{"vocab_size": 2929, "norm_eps": 1e-05, "bias": "none", "init_std_o": 0.00627, "beta1": 0.93, "grad_clip": 1.0, "schedule": "wsd", "batch_tokens": 65536, "dataset": "wikipedia_en"}
MLP neurons of a small language model. Each row is named by its layer, matrix (gate and up: input weights; down: output weights) and neuron, and shows model dimensions 0-191. Each number is 500 + 50 x the weight over its row's rms, rounded and kept within 0 to 999. Numbers have three digits each. A neuron's up and down rows have the sign that makes its largest values positive.
After each neuron's rows, "fires after" lists the tokens most often just before its 100 highest values on Wikipedia text that the model never trained on.

L11.gate398:470443432565565575548423461571551486603503487490554489532503556482593557555453445498425452476481512484444573432447550498463505501630565449555500462572484538461452515540526541505546592419579509501420486519532500433411525489488469497514563460445451534540411522546593510509463576597430501507555487507448511434437529442504500524481484434548446511503513532564518425515541464458424529517480479480477535413535587436550428519448585528409580489451489435447479499492519636499560432536510491527541469588553530498492494522448554522549483455487406488499474568428536447455431516482456442511
L11.up398:500593491536511431552498510527590529486545546424543356570549453485467540531484413450455453505455515416492489538495536489527513453521512549450546538399571445454426477524515521485511508478545576434504528472477567556541475528497476534425436559394512481475462441560391521505533517441531486481551589516450475602510588497542506486562556517518518505476434465486397533486481592483501510492386570460442561504550551491531472521431540472514461557426406445432599593538504531458485409576432464575510629531425562397415476532563558441427545487527477514438513472497518520467572522428573539482
L11.down398:535483521504492542547428577536499480484379632442549454542591575575500519529494530493517419562591490462598502513497498482572580383493558438502493565520516420487493460548462488488509549581468441419526512447455495535503492447544513498542487510477424542504587429465507481514442502576401489447455445475564463544506499563460504475406557491584510535548436555564579501447475493527547521447455356540510475433391439519471509490531523475511435419502555504429439491544425533487504494404431499505479466430492466560509418446509436533587458461541476445353477471495543409397486477553524454514
fires after: "\n", ")", "\n   ", " to"

L6.gate474:526455520492551565509575494432505564580489428530386537387542508488500587612591511558568507469583450527517475437448502476494515564594505531429470493481527577505435508482518586513441554468502535452463582595441500437394511524529498465457424472492479403530529547488530515518511534534564436498544551526544545463558531545474461449574492518536463473461493476581467451551466412485538547466399541528508410499500498529520525473483557506495549535479413500465516423488494505490495467468450467473499450523408476498361599443431503543461498439405563543464473531469491499541398483565544540543
L6.up474:533546473514393499503576485428531494548460571548453453559500445523549552484524434536494570576595361478467528625503467562422501429502454472607464519524486446513428579546446484461490547499461609487476495465604530551506473450470493500501457492510491581597452596484519448598530500461506459521521551564467507424566488457451471533487449492542445491439559599601532546379495487488382563524419431532447585488438522406518599481505555473505518598516524485458563530563495504466468489575488575525476511573469543516508454615511454522561456463465427493519433509412497474535524509472530468498
L6.down474:538487504550406388452480532392483539527530518457544479414568576507570537432381547512465498567488554476452529440574456451455518531435471537526465492549568471547466570501524543459549538521436497525437460458512426553469567480487528448498536472439577470518592499465372444524476465406467436547437500479570499521536449516484453471495457510543533531463620504463550475509454484552478511499512460479517541461459528491455592446537525410492496532529542514398439522524445477548527487434497576493569505460455447560529523497455486477559531485516546503632523540347485502564507524455567470442
fires after: "\\", " \\", " of", " to", "ing", " with"

L6.gate565:479473480470549452459552394497460545585503530495570471515414479377568512464523532486353472494637533545593508466456516568549468424511486473380566519481518517425414488491526489489463486433525513576562536576475554611458413580501424488569485498494510530483453484510413482583456445507460528409527456521474530541475509479540449584561580386479520477503394595644458547444504482474377410571523473597483489535537510474576475488401502469502449476422523506447550544510449500503533488449548499509434546417502482376483466546531568477533534473471502515458558472490534558460561546572443517546
L6.up565:509509496475513417538464567553556534518622597574539465530583454503464548482518524528511423524478464689513478487432555551447508588497494460451578481519496563437389479449505466469469503449613480484510577463511485589487497544478461481477533456499614499439499529442459435465443438478559494467508464482488474471553489507432497509469500494531535544504471554489523507483484452401486452485603499498419545524566544545493408472358529568451491596553476366420536574499487586432480568532591477455468545524469468444473528530487485511602563439484540488473543437465536480503576518531522453473
L6.down565:538576460566469465541482477538529525511474527457418450560501475562534478487542498568529483476427530542565472478500470405515463476472518526487410453544559444523552441383560516476491444475462435482469497404417477521480570556383516542500594519525438492527547444519534557485586505479580570488494520520520556580460510648439499499473567509451522487565472510459575526556445427490463513482363501482586526496554519485415536532592507531533418459434493575473528526457433395534453509534470469521472434445520555445468561550509465463447525504492524470482558400502503597531525508539486517527
fires after: ")", " |", " The"

L11.gate515:517518525419403579462478579501475540473487439518562445496522433437575613439593554455416579475504497437426524594480420497449490428417519564472521563512521522490434427440515550531509526596603563492475467458485491405517410525446456452505498471483514461434580462456412537499500581500485440476499614360537496494381530487531519573555493476402476465484487480450614494462430553501569474534489414513466478525506416488511516536570505535532488555540503466451489470425513453470479540456519579488580435371526408527525433437567447553525499454515493526508578516480518530440435558498592497437
L11.up515:484489443500520562537492435498568519560500548615465503507456417469479567430506579414533475488489488519524466448457513542548463536447439507542511479599531456487448531598453497409596551470418407537526441455425440484541571487458508445513543535610435487489507516549574485475565487520509575402446546450455378607514589600477570461502563445482469385435473451585409542525424548483572556492399477531451444537553432417443474552492491492515500466508512518518391524476539451452485536554517502442522512475465467454540494572430465562537535473499463515499500559409504500456420485477531516492
L11.down515:470467445452467545523496388541445487528566524489514463459458575505563344530540473500429580486498467454518508568495501473462486478526497473491604480629452476508469495555467520545543574513516497408536487497496491545485524443480558397451461473479469536482495435460420475388464441512493501510507545474559578467411418545387491515543522568504510495455507514488470520435535470507493450572507545507465468579503553524504525574540533488556523512548539622484445597492508522552561456460581527464418554568404530438497532601493603453451485492476511554489431590507525522442520520453488553463
fires after: " |", "\n", ".", "\n   ", " \"", "m"

L2.gate601:566437529521477401444602502557472448401461472513532520477467457472479570499557461522427448468509391525613544557588480500567574545475586578500478557537514443445509589457573455517412410548467503566499429522466551494443527614594514522483469520501559530551451497553535528536543413521541581423507598546452467436508464458509506451542532507558512450514557497519531453476514523534534556593472580471528494405475480516522549427409516368573531471533391518590542440509379463470501513532523440436475414535468565512482549583480487482555528613482514502502500427532507498501468422460401487482
L2.up601:524559401568373497548547510385479471470541529517429562506481571505513447508511477433444497519559518509517419492427573446526419525415449487508454470509433407515414488519447406431483574531474579470487522518509525494426452449517412478531511502536501544484502544487470537421517457549525528481523568496504485466510559527616494436617453455600534524513564497503534495482603559452417506468449460459486432497544520520493439583459541534614459493537487356520523526437457543400523575636429528496499530576446501571465479524508548440512571583527448600485550513400472457508469483492474539483
L2.down601:528632489600446474461430550575571506589513456562488448445543499544492508498487582505515558536479500451381465505505617449570455497550466493498467575492564501559514479540493533567591491499491430592511585511508500574460481503404507506630564496488513366537517487467460540471450495476458534495535430499423540560448550465506533508527478425442428493565456517611506547483433522566468525488556585426486442512513456495551555434519488452452480488515452498410457454544469417533524438434502517511446506461417543464516473402469482515563491514580493575561482461466513556493557622456530465494
fires after: " of", " is", " in", " was"

L3.gate541:452440503583487469475445538504563574491514554528431468506507430475555590529501488593449528509448498408541496512477505545471518476506536526487516435516555531482504489497468536543581465511454556460519517482417495451531373507508488495474497679522513532407518454519502384545481392459490477538511533544527483516539617472435417450508557408422478452473479518413414487475511494506475560505502481538477453498417531458466512572398488478518567489631472444521525601441541548490415504549530467468554485424483564469527541448461570529517476501450398498619503480528510498488597595466537432407
L3.up541:497512482507470539491484535473488521613399563630546529521513458564560539555476460526536535475560505415479468497497564557487441489525470476532547538429518499560564496497470512498515482442503538462566519459517539561535521539511533509475506584511496601507573483614454480468471537476464492523549513527603509465475500572561577422519508545515461491465498427486373537449501519503476439571476426476459453648552497467468541600493520484526497586500399507512469512500527524487466506639539469449413603457540548492471483516432442515495544634531500490645452442505498483480588500472452519451
L3.down541:531468568473474510528504449592536610471512505422587520499513508482481536477612512503364560463520447553546519461555517491550507500524487553557409512502445510497457529509455454451596522591503538546443416558471510421484469451403528444500519536562469536509596523417425477400589508471567453530523533580566478486550510509482465462449570541440524447431524594429480473482527524457498586466551526438489428491477463466568483524468404515432479600515511491482525603464482509493467577536484537504425468437551511422584473507420508547489539518461462556486500418477497492581529522453491504465
fires after: "\n", " |", ":"

L6.gate676:441493428607503451561482564461418600583543568584500343612470589533544411526488487516531435491521478477502483483477457493529395505583479478527401416501563475531501497511498529590431549488455449553452534438521458452519583539566462506496554466543483437463495431492516508405463489450493498479574587486431511483511503553509461477525529549465431523531531579520524451553402472511483474555443530463485485510470525426534498534522583488521540475477505461526557394628505468540568454497485574482481485545457455560481501485507517519490478491550498561545352517527414473528482525570496565549
L6.up676:529623460477459517507495565481502431477546504457505480570517623535402587523525520520465420500472376526440466532478489504420504521505537448568457477471494514528441500432528517544378519433487531489498454588509502431499549591439450515429552514498481570488473447588479567463493564473491538417598522506560437537500416474452573579564588561614456423464530466500558457387462586518521547575454494572530417478606523481494447481452388449600489480473444542504477469569560483426571510621533522514501505487537501420499576519530557560497471530526562534520509429425516522518478534539495551385
L6.down676:449508507498479483536439560549421550505456565550457517508436459618483577474499539499391450525488483469488534363558485564435477502506455519557463518465587535504516422533476513517550461489392479566480586559566408551556408483457479533617543424536481573509442493577463534493530469497485415531492495457471549550539571597425511537430617497445555441504623363476601497472456495489406471583515484403451445515539495507532484565610428502494526487537474458474534508534543509410499389557511499525527445538490538471523603533498489515500475469494549505504396443505476418454559550568493592538
fires after: " (", " m", "-", " M", " Ar", " H"

L9.gate564:481414641495556463429541484414411583540468559532538503575472510566450368459533432484509516526480415514523565550638534468444511530539601447494522414469467599557441517532527465469578561498467459507439564451437448542474489473398538568473449494500479492406635500481562471536449531517436502489520543386497462481480552460447424568443443469501494507461521466496467527412454540506426423538509528537469531467528515474485524411455531460433484394544447562481444419539437512474476436556536527596445541507531508468476482548510530509457494464384458500538493531474526511579476446437522494556
L9.up564:518479521465436465518490438527463557574563507537490465445526531472494599410508593542559589453523415489486520569556492394509504515473496448488503506511438564592461450568474554496572537529497499449528540535446598464538422436448500466537529508573491610511544474446555460616454395518444495534479474499601573437476508556459463529497563525495372409486395468586541515444548398433519535431524535666510526558462532458430456479511496508515457518528479506515462387532520479512450397450571432499525572492490446545478568510559508469566456515466435525461452459496480487495541507516534546490
L9.down564:544497505557452610446537513505490492544510535488446470497480542529568511500453518541487492488459513506422498538545464487494471500493526516514416485532521495580514592558502469416557538548495487526431507514459430480509456399474513445461468520372508461542472488552501446546485479553461413490564579536527460426489540496523606603495518515467532423464517506563490524424569438579532457578539510504481527540501520502516479576519585523454425431505458507486395569538474430517480447492439525478460567538467491500488551492494425502507505426456476514430582515357436566519483467490550474644
fires after: "\\", "ath", " inc", "es", " m", "$"

L8.gate264:474437510640440422476452591460530642434544506485497492423522494492409438454550506553561471461518448450532609494469434435524536500546554387560408415497489495420543563461548412475505536496560555557486529532406493491506460535417498486504403474520524474528474520473486588497488621512436487447497513426604465484447475576532531542566510474461552508508499462442438542503438599490538512512489518542447484515536546495529586566468450569406501486556536509591519504506488436616513445448505503461485482539493523565447454504456395472505466450462495475450440532464538522515528415596392535468
L8.up264:530536546489437434405491541475439439479487600555564458558502574448456565438516586540460576477413521494496550500422458492479451498498528531611448472471397595489512472477537553512529511418459568453461540434412517493469530492537413526528522493537548510480476483487527584504489540501515402467547525443509475530528458514503484560514548476542463414562540521501402544520637512571549525466375465467523592567533510559546506460494533577475514530410472465518426474590598511542488382482491470473516556554511476549386522524509497555427493555434574480503420476495521436527577571536426553443
L8.down264:554536460507564482522557504491555479462458611544493628595503594469499570484513527509565456494607416498528402447500497410494468432508570447479588436516470450506450535501578478404530506519474527479458495481413599510465566399537510520482563414437578500508515497469574553469532419506526537516516545492582564570588408471418543568427522464461516478544512481515545535516441492478478505535506515442485586475571468493478504568553459518467414517595460499462410493484560463536502578463510536561534449569456526562560556563329504551420418532502559434502495480541604501583555528528391431555
fires after: " M", " m", " Women", " P", "omen"

L11.gate342:526477516581528487462479416511561462532507479474452481487438498518474516521543532568603505514548552514491542478480547523475588459490548545488506448514526497469512473560377547544506521528461544460460573485481524443513533526567526444493539551405432533469499545415507422420491468590564475511551460527542474398509434554541488454569463532464508381480487494563463507533515497495441547595517501391574489508542533527493517485515488543509416571507549490418498511538542463543523468498515425447524525527446540449487462520539605499558421529511565531433478517505491575475429522486528578436
L11.up342:488387549519538607534534595548552467495483475505517488574444560488557424458535554563397578473541365468507421501524483575437552527502411482592512493484523454549463445491493554514497517526520483452517567451508584527581510474541497491455589520640514469517473392525490541457483562502550475497450442481544506489470497556408510407482481428510465545465320526500601587497500368593435566472507438503520523521430524538461429467474419450576482434481385516471595474623460528513509398454418469506431520507524476491425461479536435476532471456467539469398384452661513491457482528473448561519
L11.down342:419483456501450452468541571521468526535454477483466526583448431476520584444567524504606484487542506483455404592463514515453526489594461563477438553458464545468559499375418470489481573527496482491399568420522474515529535483412438530556413478416431448465486466525425584504552546525557501561539506508476543491484488542545467426549464557566428521510610408576538490554489553547475519562446433489577453550468450491480494593516516558525497488429536454559517523564564440489481465566557481531518505469528559492537520576502473454376453483440479500440504456498553508509469492442523463559
fires after: " |", " 7", " 10", " 9", " 8", " R"

L2.gate390:393515519530487381494570566514411490473495426552441500485517507467506587502554419586521469517567487495540457560525593542459537437536444528470530452498600600508542604547449623477519511545523563469496491533512458520424469480422475524498501432393516507486414459499549563453512440513462463552502466436477519358476511473523545427539505470606518453500485417564583432535493489422525491488488502472513514488584512561535606453467525484523535471530483479473460513454475494520484435525484493465376579462498447523542516510484458448521478367423508569541440521517522541492519537529527476526
L2.up390:466567493463437484470525425455407505460481446567470510435487459513418574520567477479465380525608456507538430482485516544494468504489430403495469507534443503516473573479465522432453558592408578466474527516493491529483529480614498502583464534476556554496510411488460566353550527509517511518398475482480502370393491514546521428528527468466576422544449490494558579482573478511438474480478399526478449470494497465538535507515465496556470474549569442514526465477510528444482481577430474499509575581465503506534540595509363523534492443495559559580419471520476536428543469491430503516
L2.down390:502529504549541530525461476544628432428493508500428477548566469456466539513484557487536515486452530504411507460436540463517560531454460533447442487537547383434525574497506548534443518495448418576518603531587498417429432487492624545539561426470599476468538524555487535583549444384505510521572495495426504460479414422500478424533457517510548514432480563536548440433489484560516548482553594445459526514494484481566474507496475468552507472469431423511538505467465494429535580505559569546486504467534539448470431399446473536609473445565379456522551477498522506503530520517515513456
fires after: " of", " between"

L2.gate813:522510512464591490555494490568501411542484487456516498469498478480519447544554528447477521504480522511641524465538473508507537548575507487600463519451480500482548442511524720514569537511434529517462448524470608502552519504483546479600618452558465524538441469530487483491475410492422531441515544508526417526523499541444472410507473471500474548510532469477527523537481484565497529615577540417554501491486556522540462443534579536528394529516470512515452472546500463501420547500467476520537501501448387441577565504587561512471563451527494471529580522451472497502476429498510551492
L2.up813:529465479504501566591511501553550562656543566510549526510427429512560493509531475579511584409523527472563479472552546538465490534573446533562538460515451474433466450554487577553618454552510424474529360501519502472553540561467522539514455521461533516399472520519452442498442575525498468533479576481490511502519518463487577477493508486482498468488422490508603479480472485456583551505539565455500522577516464551521416543436549478468496543445451491529474551586395505551441543479496488503497354536448471421487466431439471418491526519475451511545574550470490482500549436547569584501
L2.down813:537483571480515523458497504528411570563493537437521429599511569362526435455527605461467546540464549517562505405476482538480507608571484486674467444495489457341528499515490468509522470539527454498495435475545548488460506516503488523554490498539555584599506487471472400461546492522515585520491498556437546474632466477406574551504531571521442522542388470411467485500463494479506468532554562455610578539515536515448471398408529481420420449492487502547414456487545436418442516462439510532486493513508487488608513570605582495506472476468467497499529539525529457459469404427439450502
fires after: "\n"

L8.gate394:653498518557512491491531457424527517574453549568461511486502456523424528506502548466542469488491477524549521486496402555528402529554423500506421453522536528539524500585468519516436366545552504520423513543486482497462475536447475513508475479580485498486476432463484552488517483531456499474498523458533463499481555459534403388604569475522473557409431484527479495448393404491511635523564469505406567378461459616536608482475517549509452522547579516540582465529510575545535419478488447410456476474454494541475582495471466491531470582437491501491530470503462533454477504522488593569
L8.up394:521477538517433545547488566456519448506550590476601432420473548463564496583510482546591345557504463559563544588482358549451458487514461512534480548483463519493542494406546550443477509530545580444583487579501506539563510551549501406513452463536468502464472508641629453447528513477499463539447533579496393538506495474468471480520472504569525535549492457529553475439535425555467484416482562460424488492455453548496503459523494526343481552426497410486522575544521455495540479515465546459461508517469510447557557425485516502543469472486448481512548588495508425511490415504536583541
L8.down394:532500522478567547483422383487509453503498562463480576466478561485501492506595490591494543356392539448574473468412487511422453503463503382497501518536443558451549503449569565635480508441546480483430444555520530489538423420421419452507489578508514476542635492623565415459510503514561461572405521525552494546547542487399507549473542523498489474535373560411501450414441433492459491433503411457456523404493451461432473500478431479478488561513555417510519497498563555450524491485430498491502509664546449619473464449469478501450563509424468540559585515455452493572442494501514507549
fires after: ";", " 0;", "V", " 2", " Mal", " 1;"

L2.gate726:472494460546477582451508548528546488539532530468548462552601505482564496497512541483508530557523430432462541531564533475550628540490448517502492559546518547342501469515463449455414440537487420385434478447576579447556410464527511442615586589410584458548526546508493516479574441450559481531508592535542509548444461584553516527508526479506459517496594534548557482529516470443471470528558414521452494472495508455448388507549564478565456561495420485527440448478548418552587477497439493489503449445511581452561475541523556429474432533546532545502470421489535525500525471489469421585
L2.up726:470450567539357495432481536428496527533489554454538537503518453548521516480427527474504478484484504468460466663550509405445434567472447482491495533496623409465486404495456493465540430481515433423473446571484454440538576532471488495535392483555487449602457545464438451475531438440443489579540541419512454578517467491531479528458525442499547466445493439518588581472466512415580490526466512477507519509476500532453445515514478485527477494409482411509505500465550431582512540504616488534503551570562409472492476455491612534562540530593485511496539449544603457461500526587520475533
L2.down726:500441488613492532524508449525385518531594513479496528535470464467534510486507475443550574476486534422587556546474503518448555490523550518485485586564471449381489564500521377443508493479492528527519463547540543597507553458574507528514528529419569543494572526482553512571518558404536616524609546521507476597480526542456531491479527590506467544465553540467481513554428523426462465499457503516486478495510516505568440445419478506496445535367485480526492538598506528306560553559472518515467474500451460494543500550517507525555494500487466452526457439436621553469484450407526505610
fires after: " B", "att", ".", " p", " b"

L11.gate352:516523450585441484420517500438606434483499500574504450475485590581540409506472517529506439493462438471481488547479596580421494455460443557418459428567585453508537452485481585586453506522571531444462579421523491458432483550543509367484503523559453437501524510620487506540448496548414535554499537535572664448483513438520580466544505412482557388539452512421493548570484491494607559527457455568563484482584469509450450523554503474625542524464530454510526530481538443510489440493533551503531486481483631382498490385456436523456521495485475515525464488508509493398503460492491511485
L11.up352:548435467508518501545542553497500527574496487480480390546448587411545518522423450560537510516491495476428500443500477649502489569546400535573452518518547477578585494451451621490511467482530586501490549412485506426548485526503570479541510556572403490444529489482552502442474550396549545403469568443593467588576560599518505542457569499454504511484461518598436500493481498395461435538532464569526476524510527577462510535495528433575511489567470514484471426494507559560549566567475475467436491578586621463521399540517514561496553391440474588500455541548516487482534621549500512502
L11.down352:446518554431500515588480457443530518482356511475567475502505500493513390471476468589445495475565452486483507552501465536541551567444528488448495488600473450515475455529446673556569459514478533476498497443480536472565476584551515548460466368450487413478554502540414497573479496531520479472469510517530478471495617486530564497533471557525558573493518485476484489542461506447432442543556497501504466459499547546472487549423467525626565489500577546553532498500450588481492491477452374445512516678491532543595488589579579474485598517452437533499430492450528528508380401467420466519
fires after: " |", ";", "5"

L3.gate481:545567482433440501600520353540568474524574508462481457568453552500495548423581531559514528616457495552544498520529466497588503464458501536541520547473532524448533446415478484379583537579507474446462475534540533472383572446448512421501543562457432609565520535433493461513469367455545442415502503455539516462455451510530476514503493455421455427540477515507594521483530526473535559499637544433492537448477547575560390478472477564470491505498520490456595480548501414529499537488457468466556472524527448470514572524583522559504474325491583537602501534570552458595622516457523520494
L3.up481:403448477575407462567472561459517411626526556544471507526563420494520556450492510528500510479541499546569478478449464584474558619523471447444564394566507466452474595544418562598484497532524531453472483541511570585515434502503538507559561478454543578547455480559458477465519458554578487400453550453470516541544545463511508527501513412520525466453501475610449398531507519508528479633587452464525497476489471515462570540514504450455566509489472445442422451498515442505494597381466425432472532590526423445393572510562561591394488448438520601496491483482568508493570499480529487520
L3.down481:447528477511443565496425451481461483581512498482497494518537541481428484447509545492502518499493522498466673601479418439486511463432570536494464449470487463480542434514458511552478512512570461553554470502552508503534442433579570448609620537475509575515463463582462476495574481487588470517480635408410497533599578546497496515483516592469497585512542459471692461453526473464537524523614480489428433495474492493487459512482460491450439485500504530542471500616575485478535640473465483495445450488512463448537461423520444538554481450456524511528452492528529602506575523563492595573
fires after: "\n", "-", " is", " was"

L6.gate290:472409570554516507492459517496495513599514522469392449559458540529437506465497496448600480499508547413409484644496550435575564474470421494497524580611542424433507496460472531553487564491559507564490442470460537475524491485522469493550455515611428500475421527433465465587487458482493502529445471488497595546491513508528569473457327516537531547554458575529535515537434502512536490452495525455479515487506529452526502559582595482515487497476461458517513527567483564497500450459500477585451496583500569469517512456502611409519429465441517524541478497526569470436525516458453486558
L6.up290:504527453532508489432540504442420453544540508496437551558540508548558594552515450552571412530535503481516411500514514621543475493452479410555475567453534465466488475531494546482543500500477418537454479504519507523541576578491519525504436571437480503499498544520496501483553486389521514486428483536474565557429434516507542526544578477450493458584486686494435543476504569430577536393442548491538462577511446477470481522634537500588556585487540537454446603489474409466532553462453435399437404496367558446560474619497524493441443502447485491425405545546519487494518461540518479522
L6.down290:450501527634509494472520577416377537519526510414496406606428470464506560459595555448570435472513523510426493600496477482573506457461489537500587478454550586565526430519480558430467430585487417393485470451498481491482572471567406524544400519568471523558531554544474514425535536595482483599476574629564510532420604516493501546520566502481498510434472496459521520507481485549495429514526538530500475547468497575526478400407515479487498497465496513502495478494568462460496574519396489488473553634461493471453532507476554564505557548550476477481506524480492576514469517493404380475
fires after: "3", "{", "9", "/", "5", "2"

L2.gate821:518638441500517488463475483522522535618417523524497433561520428455587538521592468524527517476524435467600577440451522533540486598524567459570499470522418492480549444445395477473528459529552455438484476543422481435605534447450471504571455471499468568435452535513476447498424481465412543483566578520468464478515436471462543436517522562603476418529428526542495480461508504564492515483471534508413550499547547520431529497511535538513421485495542517496580425428513490502404557491550411493524539545489486458488466524520538494586545487442520542536576492507465436518344429554488527431
L2.up821:481513537443426497471540491551538501581492519617513537416491525443398501516474510535542462424539545499617514497613618528461516546562393457485468413562483533398531504566489543499505458546484483520529466536521540561477434571498490586565488473431513491538487452558514475441467500576470395503528591575482576547543470607527530496547592427505510569532426569466550466530495525491590561549557478485547579435449558530494522488485609516464499538482469551444406487495500395518451520371468590550460393524453458411474529508527499483479524499524490492377499530408537458431491419539537565458
L2.down821:485479526538520555489564508445464586584492499558421508550589521397486403475455551443498460528448519574529444493490572441529513470476418535544486503516398515471554449444533533545526450548624484436476563477581486440487358531515457470580525486447496491510442499560553501450531572565570506550530494524437468512610503529444592572530468513514513509578442493507479380518469520499559523500536513564492440378526595474446530432467536438492546429541485493525450446564563481509446464414461517540550507526515543519567471529542469643510528396422511453446370528595430480453458396493498508546
fires after: "\n"

L3.gate232:531540415567538442481484580491534511452451634469583488505529511385512564479501478339499497443478448552493447577439444518472551501514484477537534538587517527483458420430517480508477492520441649447508495382440519550552481579457474488515503538542563519515497541444619497465514543519449522537523554507503590384438438501522600600488504488412543563454485458497570483514569503491436492483465538511463534495456431422492463472516445539404507461504521508474446647573463482595459492467550471550557443405531497571486402630473493527498464526479521581488452488556478505472450526541479433523
L3.up232:511471543490528474523566524583462475516374485494574457565475523450497446414524480480444374531508555483527505571489472509498494451458573461488540528532525475426546463519462515561487455499543504499454417524523500469491386558612452427447587461537568482658558601414483445571443506503502455513526477446541587474507495492551459540443456410447482436523516537553547540610490512493410616567541457480590457490451483528437501425498592526527499556420496429537495491437481452539490511480545414490519452492480470512527572473402415562426536534546505403576465409498516521494559524475537423561
L3.down232:506463450522577484503608534516516473468439529513448503624433518559460461461551468496456522600585451516562701455543536424536528459446508498477488610522481477412553506485437453394487615413472405482399396511541540499508490489550516453523440490458468532466558413496495537551475476399422514424518542514605519429509487448525487398486537493480472606462527564524452545538408515469474553464527525454517456532487466499509481425517552504540455431488503449504423495393575439405483559521468428429576584500504496458561526506470457485599557479506511456544533470511428426564523564559536547423
fires after: " b", " B", "B", "P", " A"

L3.gate315:526606471495435487459506514431563576426553523519471395417531472445468494504433474457466553432476430539434518521544601474540463514481503476524487497489556492539472553448540572488496506590543513417550552462578473519511564518522590580552554511631472450474493441526487390447456524486435499469542477554508498503466475412501518576533385479656471473491446465477431573510553572445519467492511560467465466557524492539537563463513482533477489547523416489501399420579491546546516505528491441572551512509542508487483510555523487517609453486524541517487525469443633509509502516434560570538
L3.up315:498476483529347509494533598494468461373538529644421548494501469472521462552476619483444498477495503432571513436570448613555515506413425372487502517597544418426568474542487577460427540544515475480490513503416582520519533549556428454482449494477537462451598434574502492482436453533440436534541447567495532505476474539474480522546591514474565573428472464447555470584563540498491568545467436477534512441491470585501542474526475506547448523444501392548492524380487601399490527514489474465500501504485500489519533482527516535537527560554506498457511515412478487496547518470502584455
L3.down315:481628568559379471533452545538570485480508507494544396500512553539536574469499473564543574514535531446477489457516479461525471593492463464517464546473531474500472533523458522452515488562471586478546502409537469592448547435478483521466540469454612519506481459478485459524511417506528521510541409463416492517480464442502648547505511432500489577568468440441487477510404511483515519539557571421534561607532466547528477519398479519454507563553506482431472436622465457454468447368431491485443493514447483492529550528548517476549462544579422532560511493432470433545527513484490503509
fires after: ".", " in", " of", " on", "H", " that"

L6.gate673:521579416472444586490498573580438479531525480441472436469476604499470611479526498518551497534519530456536341569458521464445446442508488442511493619481530528509497461514498548563412491584559456480425482379471459446507479524493473403536502496551591480491527476498520553501485419549510508600349476488489538525522497481576483526518432489488522459491516559533451498423348516491538561532516429532524549516504510530496453533483492435596536575513514571451415503492504465478588531503494542494472520618551530481479413504444484489508637458502535610454466642503521544609587537515570508535
L6.up673:557494451522514552455508526560497513505484503438527471535485563426477586505571565550396490492539518497637543454465500580549506455381433490550465480556582493542575501454393585525518534502433463520499449448474440446538411548446541478510503538580410556477553535462478463495556514448449419492521438616519472544575426531509510474576387464465484505505484497530460443419505383490497521524484563472488488457529470533445561453458460471553726492526515523547419488551461497578542538488539513466467583448504511565483547507486496455487442536426552401440560547515556451474350471483466445503
L6.down673:478533551505429413533595524475435503519533466508502593523520444439475474442361491589589437541509459577599557520507489481553541466475468439483529499557528583589485477506505530528485533467467541539518473437428420488505514566549437391505502525531471548502559562505463482565541484505408505543500485519504471468390500589519386457505549399579523538513524447507529417472439489510561505536530570434538455529433627543452503436463559580449517504533561471460500463594552548465467531497461463549526500537515499475502494509581592532387460540437511462513444441542509531540524517492466400514
fires after: "3", "9", "5", " 40", " 10", " 9"

L11.gate663:471466477466492431449401465486572464492445491598503505520423445546581445496515450486545501478512490564539573538499496477501508538483512491494513448526486551570562359420442494430444487521461575558383431462416574444472557507550511490460522622544434542465470474527497488490365533503380515556499577594514494567479539444519527488413415498622418497536450404593543525427522519567459583513505410422421524458491472439531449467464535482430515467496490524495517499478515489474450539467566461541493459486460467474495511543494498472594550529479485461462466517514520513472566507485522487469
L11.up663:506595547561429584442438514409522467531540556426543393430497474538423500385559473395482338423462477424562491451502420503441511544559479491439495571489496567452502483540458554497542508565529538489529442635545470480466555572538542553462553500457409569532528511550560566488501497531496436518455464443489530509509443562501517487477558470495484533537447502569585484537548516580522489494478507433490553475544542495547472570408454553467546496494503390435543466399446484479545469460445461441540540540454517533428518489463532472492494556388497533483466488446533460519503493490475581524
L11.down663:529552454612456498491596528487460528490438559473424441419519498481425426551592442479464559407480416444588606510554523485564545488567415536420504545590525484501510540531501618577423473458525525477544511541523584514494399427389427512553476513464546507483545494495474596471521385478571595553532423423565549542510511510535551430515460456459488553489507494546423437589510456437472489563456441440624466485538486501539551520447455487535465503475595540527436518493377486490443568516376496498448439480503445516448507460463420488476430532497514570502609516453511407568598480476559539629
fires after: " 0;", ";", " 1;", " 2", "\n   ", " 4"